MLP neurons of a small language model. Each row is named by its layer, matrix (up: input weights) and neuron, and shows model dimensions 64-159. Each number is 500 + 40 x the weight over its row's rms, rounded and kept within 0 to 999. Numbers have three digits each.
Before each neuron's rows, "fires after" lists the tokens most often just before its 100 highest values on Wikipedia text that the model never trained on. A number after a token or word is its count.

fires after: " " 22, "0" 16, "1" 11, "4" 9, "5" 7, "2" 7
L5.up35:510496576431494530474437554562452583513542489498515476428521467521499470479512490476574548515472525548495533540490431545471475544471521481511479445545531488521490521472464565520468445548461554533484505539613452520482483512471511474501512506561638454537474571496460501498477490520454556493

fires after: "." 27, "," 19, ".\n\n" 12
L10.up183:504523445548469549530506498579507504537546455429578453495543497509502484499427508427575479522498482478474513640509486497496442535482611468491508486488499481503487484433493513486472543539558513462468510493492496457498504445520519574500483448442519571475498451509472472546407560494486492527

fires after: " |" 40, " –" 12, " " 7, "3" 6, "0" 6
L5.up594:546520572447451512527522514629418531540504441517462450535501495464524488508498524550490538499532518588498566563533583543492471520378520500486555469534490509514479471507512466480534472590458372507507514492492510480542451498473486501533522511509540445442531600490493541461466451524488510498

fires after: ":" 26, "3" 10, " w" 7, "w" 5, " t" 5, " Time" 4
L8.up536:493451445466503492456489607477521448525527509462515514478538477468502516474535559528538472567506579524436518565568514544456515518442517523510487464478421497481583447430505513482507489583591449535424566479595526428493524489488480513430447442428512476463568477491494495546451538478507489504

fires after: " (" 35, "-" 23, " un" 10, " em" 6, " \"" 5, ";\n" 4
L6.up593:469584553494561624469430527475473545536488563562475439431528446581439496467497469458487531487460503503501532504559460566478463482478513502470436479477473514474436484498500510486479468616510493526479542549495470487478488485479450511525503529492540474476517512402469543502506530512540508529

fires after: " k" 29, " K" 14, " Y" 10, " N" 8, " P" 7, " S" 7
L8.up368:525540541482477466541423491502512502461480556531525510427471400583448482464519576505591479460546539480514559500563526538418478497497533471509433468498476557510506495445472467559505440510529498594515494532529492446498510467450518500553501537413461490550497473497441560548467537474551527514

fires after: " B" 29, "B" 23, " C" 5, " Th" 5, " G" 4
L10.up510:521543524504543571541459545527450483492486462589511482501534566491531465501482536477484501541461523426495441583523487522427502505430500447502472508535483469578482521399580492459483460564488462491512493541515525495473578438529525527523464528514455458521461463530532618521484458509501496514

fires after: " R" 13, " E" 9, " University" 8, " I" 7, " of" 7, "-R" 6
L8.up532:453450491505454514560492477519506459513483514507481451410518487539469472441464464465569459474519560465568531566533453478439466421503490506501578495479482534467551485489476526478454489469457498490537431554482527486512469420577465581564491476537547542489464485540525506514490447497536522548

fires after: " L" 33, " B" 7, "°" 6, " C" 5, "l" 5, " Frank" 4
L11.up185:460530512486481533578430552516503541422384423483475499516531465479503474578501560493546467483379480465475459541540498513482519534457508510525542501477628457520452532490558506435471477484476526509572521501525508495511486419503481559458532494446512474618466498537527437524476453465514439540

fires after: "-" 38, " Time" 4, "|" 4, " C" 4
L6.up201:423538579520535600542452504491463486515463504505461440413483434551453490470499520443504487514475483527502467533477443580470458483505591525445517508404479443526462530520579511497501416460480523498484514479486518525531449494546460499545497463463587511479491486525466510566513563450530473530

fires after: " (" 24, "-" 17, " un" 10, " Un" 4, " C" 4
L6.up22:466539602488504527521492539465478562509492498509454495443502471594465497460502475435549452533500571468507483522539508526416457456500578515464447465488462531533466492553469506495485406500448543493493530519469535415555477512591495459565540543501507465529492497506456524508508476480530441562

fires after: " |" 40, "," 19, ";" 11, ":" 7, ")," 4, " and" 4
L5.up79:472520520450451515504451589507536488510484522482515522497543494495485457504528515493502429488436523519494567522498533548462498558467494475500548445480500486529491393502454506427523474472546474598439486471487563404405574513523508464496486494520520531481491506561508534491480482548526510536

fires after: " the" 56, " a" 10, " his" 8, " their" 4
L6.up450:510473551498486520501551456467436553516532454451528449503529534544491459551491457478564535542495510523491547495483493498503479562467521496474402536419512519479496461502521513436509505497520512461467454506492502506499498459453464514415458489545541541513535498450542497543450523564520552492

fires after: "0" 24, "°N" 13, " UTC" 8, "6" 8, "4" 8
L6.up432:472509464439439572544493509495478564522480457417530463506491427565503487480452560478464570461484456433494577647528571471497480500501523510483570486476513512560516503471494529446501442503501451545560495455504544527496481462589506490540491462523560495508539441554536540549479507475524474540

fires after: "-" 43, "|" 6, " •" 5, "G" 4
L8.up605:448555538493466549489437485504548480542443450583452497417474434532511464481459527481434552466483403476553500478521468470445435493480525538457476519475484476501472499489551523429498514511524531494538506519564523488500504452524454520525548529504447419470498472537466516597510523420564527462

fires after: "," 46, " was" 10, " a" 8, " is" 7, " the" 7
L6.up527:506480518424492536495528506528513585574506494522610594461529502453386427503478491487525512471455548475536510565496482452490464553408509458498501490509393481522416488502460477488493514437561553486483504417518520520439430512538530479511481592533504496526533480549583443513449483581528477553

fires after: " " 60, "==" 7, " |" 6, " att" 5, "–" 5
L11.up376:453500489471510494529427481509566519548504502541495510511520483495420422481591494519557412452441514583480442456490509528525471443483492505449549548464520525499561507467506489523419434566524537503503492533523463485518540438451457515522494535487550560521533472451497463514474579454506435552

fires after: " (" 20, " N" 17, " \"" 12, "/" 8, " P" 7, "\n" 5
L11.up498:431500475392521521483489460533535502516500557509528510485492440482388470491509524400548445492526547558499498535554519530443434530469580506484466486551556562530518507451449431527529469511454562554560503461510463525524491470430459476552483462459466552463555498502549486517488493515511590517

fires after: "2" 41, " the" 13, " The" 5
L11.up417:445501539457530519518441486557518575528421485496512543472497487498473496480488546447478517481493523421456538509542501556477507533436537469467490483420479467549497446459480495451511515498507508524527534487573449532478469481400536476420431526474557531471516509486497540512502569509518536584

fires after: " s" 20, " p" 16, " P" 8, " t" 6, " w" 4, "\\" 4
L8.up376:556475470493523594551506537503496545525511554502487553457502558531493476449529509437526470431477561543551538518555516485478433456384555458446468530482502431496527490399496467516512408523533495487492527525604494433474464510488495463495492515480487489526543497493421532499464534515507511474

fires after: "0" 23, "2" 14, " the" 13, "9" 8, "1" 7
L10.up281:444514510507612531486461491518531535543475501529550524511583483540505399425526506531499417521461521471496587564483482517422535516466485517519531504440460452446526453488522529476490477529526469512519506498463534505476460510466546483498492536523491490586516448559453533507494529472533496479

fires after: " " 40, "2" 10, " f" 6, " F" 5
L12.up332:524431502500550480540388523583485501517519464532513554532569499502434493517437537493519490496491525527486437490491481521543506474488525451464497477457553476539485475410495460483473582515538509595564511642537430483445478443497508489471468575493545468481589517416479517565460548531510453506

fires after: " the" 21, " a" 17, " was" 8, " an" 4
L5.up556:491500579425568550452508561571513562594550449518491535456574477495477390531487516530526488534439522484510490496515506493510558532471484481507540454410431456443465475482513562484526449525503480489452407534540463484485416537487476450515446523536503556535514559459513530530521563518484542498

fires after: "–" 47, "-" 6, "1" 5, "0" 5
L10.up28:514442477542587473471517591497437555596494510442477478498595513485498466547514537527543475491443500535458499498417498469499539477482544542460590466456380420524528451437546581459479479513521502460462477567484509532527487510530524490465471493464529546513483531475552486547475521492506412535

fires after: "." 52, "==\n" 7, " Wh" 5, ".\n\n" 4
L8.up598:529479540494487593581515544490466465483537505506538534446478524484470500518583543450516456556519475429516489545503476500457442511440621476520454492459480407509475514494457521454513534535528554540514495474529472397444465447526506490528528496479459571492494445508504488544437456528522567534

fires after: "," 19, "." 19, ".\n\n" 10, " |" 6, ";" 5, "\n\n" 4
L5.up144:482493487457524485512553531521545514429532481532580505510549521485505489512470551464492529502474510481508466576490495500432466548461545544502593427504512472582444482457427558393494453516516450512497547533538526471439479486487538541510459487460516497498521415550486529521446477520532517553

fires after: " the" 58, " The" 6, "The" 5, " a" 4
L12.up55:519485498508569518487492527475517531544564471492470555509558493502505449464507551579508484557391550482470529537494533456527480460437494456402505459552456493484452450451497462503552503401477480536478503517564542506491406441487460552530390479548489521501513531447529493542511481504536471458

fires after: " the" 39, "The" 6, " The" 5
L6.up318:511538575452432505418546485549496486561491463531532555438536464494555460501553492480542492522456511528482512547453461488535521513497518509469477494442447494552486537509474533544496522410526530486485368437541476487497535499513568493456495545500505440513550537526459439510465457466555506467

fires after: "0" 22, "4" 14, "3" 11, "1" 11, "6" 9, "2" 9
L6.up274:542601488463526587535491523496543532552513418470530470482474497448530455526453558489461523526526479491486491557503530430480447443498558425517560488484455485448413445501516513432522487442495492569503466449468541539513460515553488537482489520526575554485510505558555494502446446477529461472

fires after: "-" 64, "|" 16
L6.up442:465502587470538554509421572533502503497439529561480453465524392510454487464504539474537465500461466533488515453483461555440411493519494477483425487471556432520499512508541545501495488465488532551454490470542464451554476522543449522557524514502529538479441547547473519540522531421549469515

fires after: " " 31, " (" 14, " le" 10, "==" 7
L11.up85:463566536471549489534436524509449462473542535563468445516500457479428501463545511484536445508514450527491527458537479536508478489525523543431499481472458396480544550483490497494492513600542550501482489543561459534489502506509474480570489488469486485608517447372484518491516503464496511583

fires after: "2" 100
L11.up347:474484522397565480506459508539467473513494482515508542528524511489418480464493508496500428461521489529506525485443492562440538503478557494421512431526554547548534527436523466503566461475446549514569516513590428491478559442440543540489458499480516511476574544488493502542501570507504547533

fires after: " the" 50, " his" 8, " an" 5, " The" 5
L6.up163:524495499496497530492550467571448483557541417500520466472533495555471460560481474511533515537546532469449470557477493440530499540558535524533506473430484518549472442474556579426402499439477529453459499581561469453510426461519600502472484504487502470508465506486443525465455506473523492493

fires after: " New" 27, " new" 7, " a" 6, " an" 6, " the" 5, " The" 4
L11.up137:505555515487452461469513504515534576592510409553495514509529481439427481479506473481562420514493540450499459566468440465484472550488528525501541494506443512540496466472558551508531477540493518444421541534483453474533555485512529538587439469460582528508519424498473571511470460508506498539

fires after: "0" 13, "9" 11, "4" 11, "5" 10, "7" 9, "2" 9
L5.up88:489610460450485519450486481504493582600450489507490485480528479524564482462442519436460516557452453542472509561543516481448499443502509482500518450458462471504495436538452480405461462500495435530539518440510586491472499454557509510557536497455528480540426433520553539468505509505542484518

fires after: " R" 52, " E" 6, " Le" 6, " G" 6, " Ju" 5
L8.up235:559472591515527489557449473520496550446462473530548424461523498534460482491419540510482484534447498456495441601513421508476489457514504478440509449493495552487460466525451499456538465459497533504508570557472608503468512465478545581533523468542475465455560468505497579524470493498535571544

fires after: " had" 26, " has" 13, " have" 10, " no" 4, " " 4
L8.up287:460504480432511461545471520545533490466501518509498457451530470489491458501526484444559543506451533454498441495500503574487535544416534499450438464465429401484523408502539595515452443541562564524545434527572481450574475507492474557544550534488526487482515497469493504552500470508489500505

fires after: " C" 20, " St" 14, " ar" 9, "B" 7, "St" 4
L11.up50:440533518532476477505473578518492582509419436462536418520529520424498489499443525475472468585470482495512436536515472516468491482470469529452545455476458509513453513483517477406543487480511499599528517488512546516541496409518520502517558530510526423537453419466494462503466477488559514500

fires after: " a" 33, " the" 28, " The" 8, " first" 4, "The" 4
L8.up79:574528564450551544519447446513510459592505403526522486484573525529497440491499511522545520536487584477441412482480473510483495534493501478533494500426419445501479549449524508481557527443514534502436469488557554556437480485504573488543528498522473463496563487500462522525473482489524418507

fires after: "0" 25, " |" 22, "|" 5, "," 4, "8" 4
L10.up255:510559526421503506493559507554455446487493465454439437518484460436400454495506493512552543505513433523467522523514521519405483472501456560445574441535487459478522420513492500435483523553529481477441480493497461484478543494493500442601481487511554529520529531531531480479507565470490487516

fires after: "0" 14, "1" 12, "4" 11, "2" 10, "5" 10
L3.up358:523524498488506517474492499527497530590481476474465463501493502488533515520539534502520489480505487510409488547488529482541524530496544544493542509464409438461476508542500522409531477467448462483497432401487570561570489478572551502517478450511530482525496406520549521477525475499508498498

fires after: " n" 13, " (" 13, "." 10, " v" 9, " \"" 8, " " 8
L10.up518:481635580438423490551521477545490518560523493529507513467493478490453496515499500492564513512469610529455499558563463509524464532507570494457544502441475522557517489477493446526522457543503552496493478495527509483494528475434433536479516524480466508505556491476459531527466568506523502534

fires after: "=" 20, "-" 15, ":" 11, "|" 11, "," 4, " N" 4
L6.up83:458471523512567511488378502491439508556494564463474489474490436502454479424501492493522478506499533468521577571444493527449452486484487490468482491463461380574508540469433500510520477536628484581415501483504551548489459465505529481472569468515490511494523470516502515500469522513564450511

fires after: "2" 37, " the" 17, "0" 13, "1" 4
L5.up347:504467506511538516516508489486483546622519499479482509492529516551483459516520516523554512553439463489479484495501543514531569539479455478480530466448413527496522474483549489457464529457495419466468446615513492466528492595398540482502441572497509497472469476526449563497546522527518534477

fires after: "-" 50, "|" 16, " =\n\n" 11, " \"" 6
L6.up70:400503535491517477519478575485509474552514534556513452439516411517473487437485496441546515520479523487489469496490485558495519483481491501496501474452532396527482534501528497503470515465534572573461468497534507544485481448525480491514552535412481534513486566504487529575517497477572517492

fires after: " the" 51, " The" 17, "The" 9
L10.up462:507505528487479544431443515503452529574508471507537503539529469504472507489511511547554510512418472448462499502485492480471500406459524498463446496520496494442481418446535547442520501534507476495453478485487528566562442496528525540508534460518511500457524476496478462549516550525501486430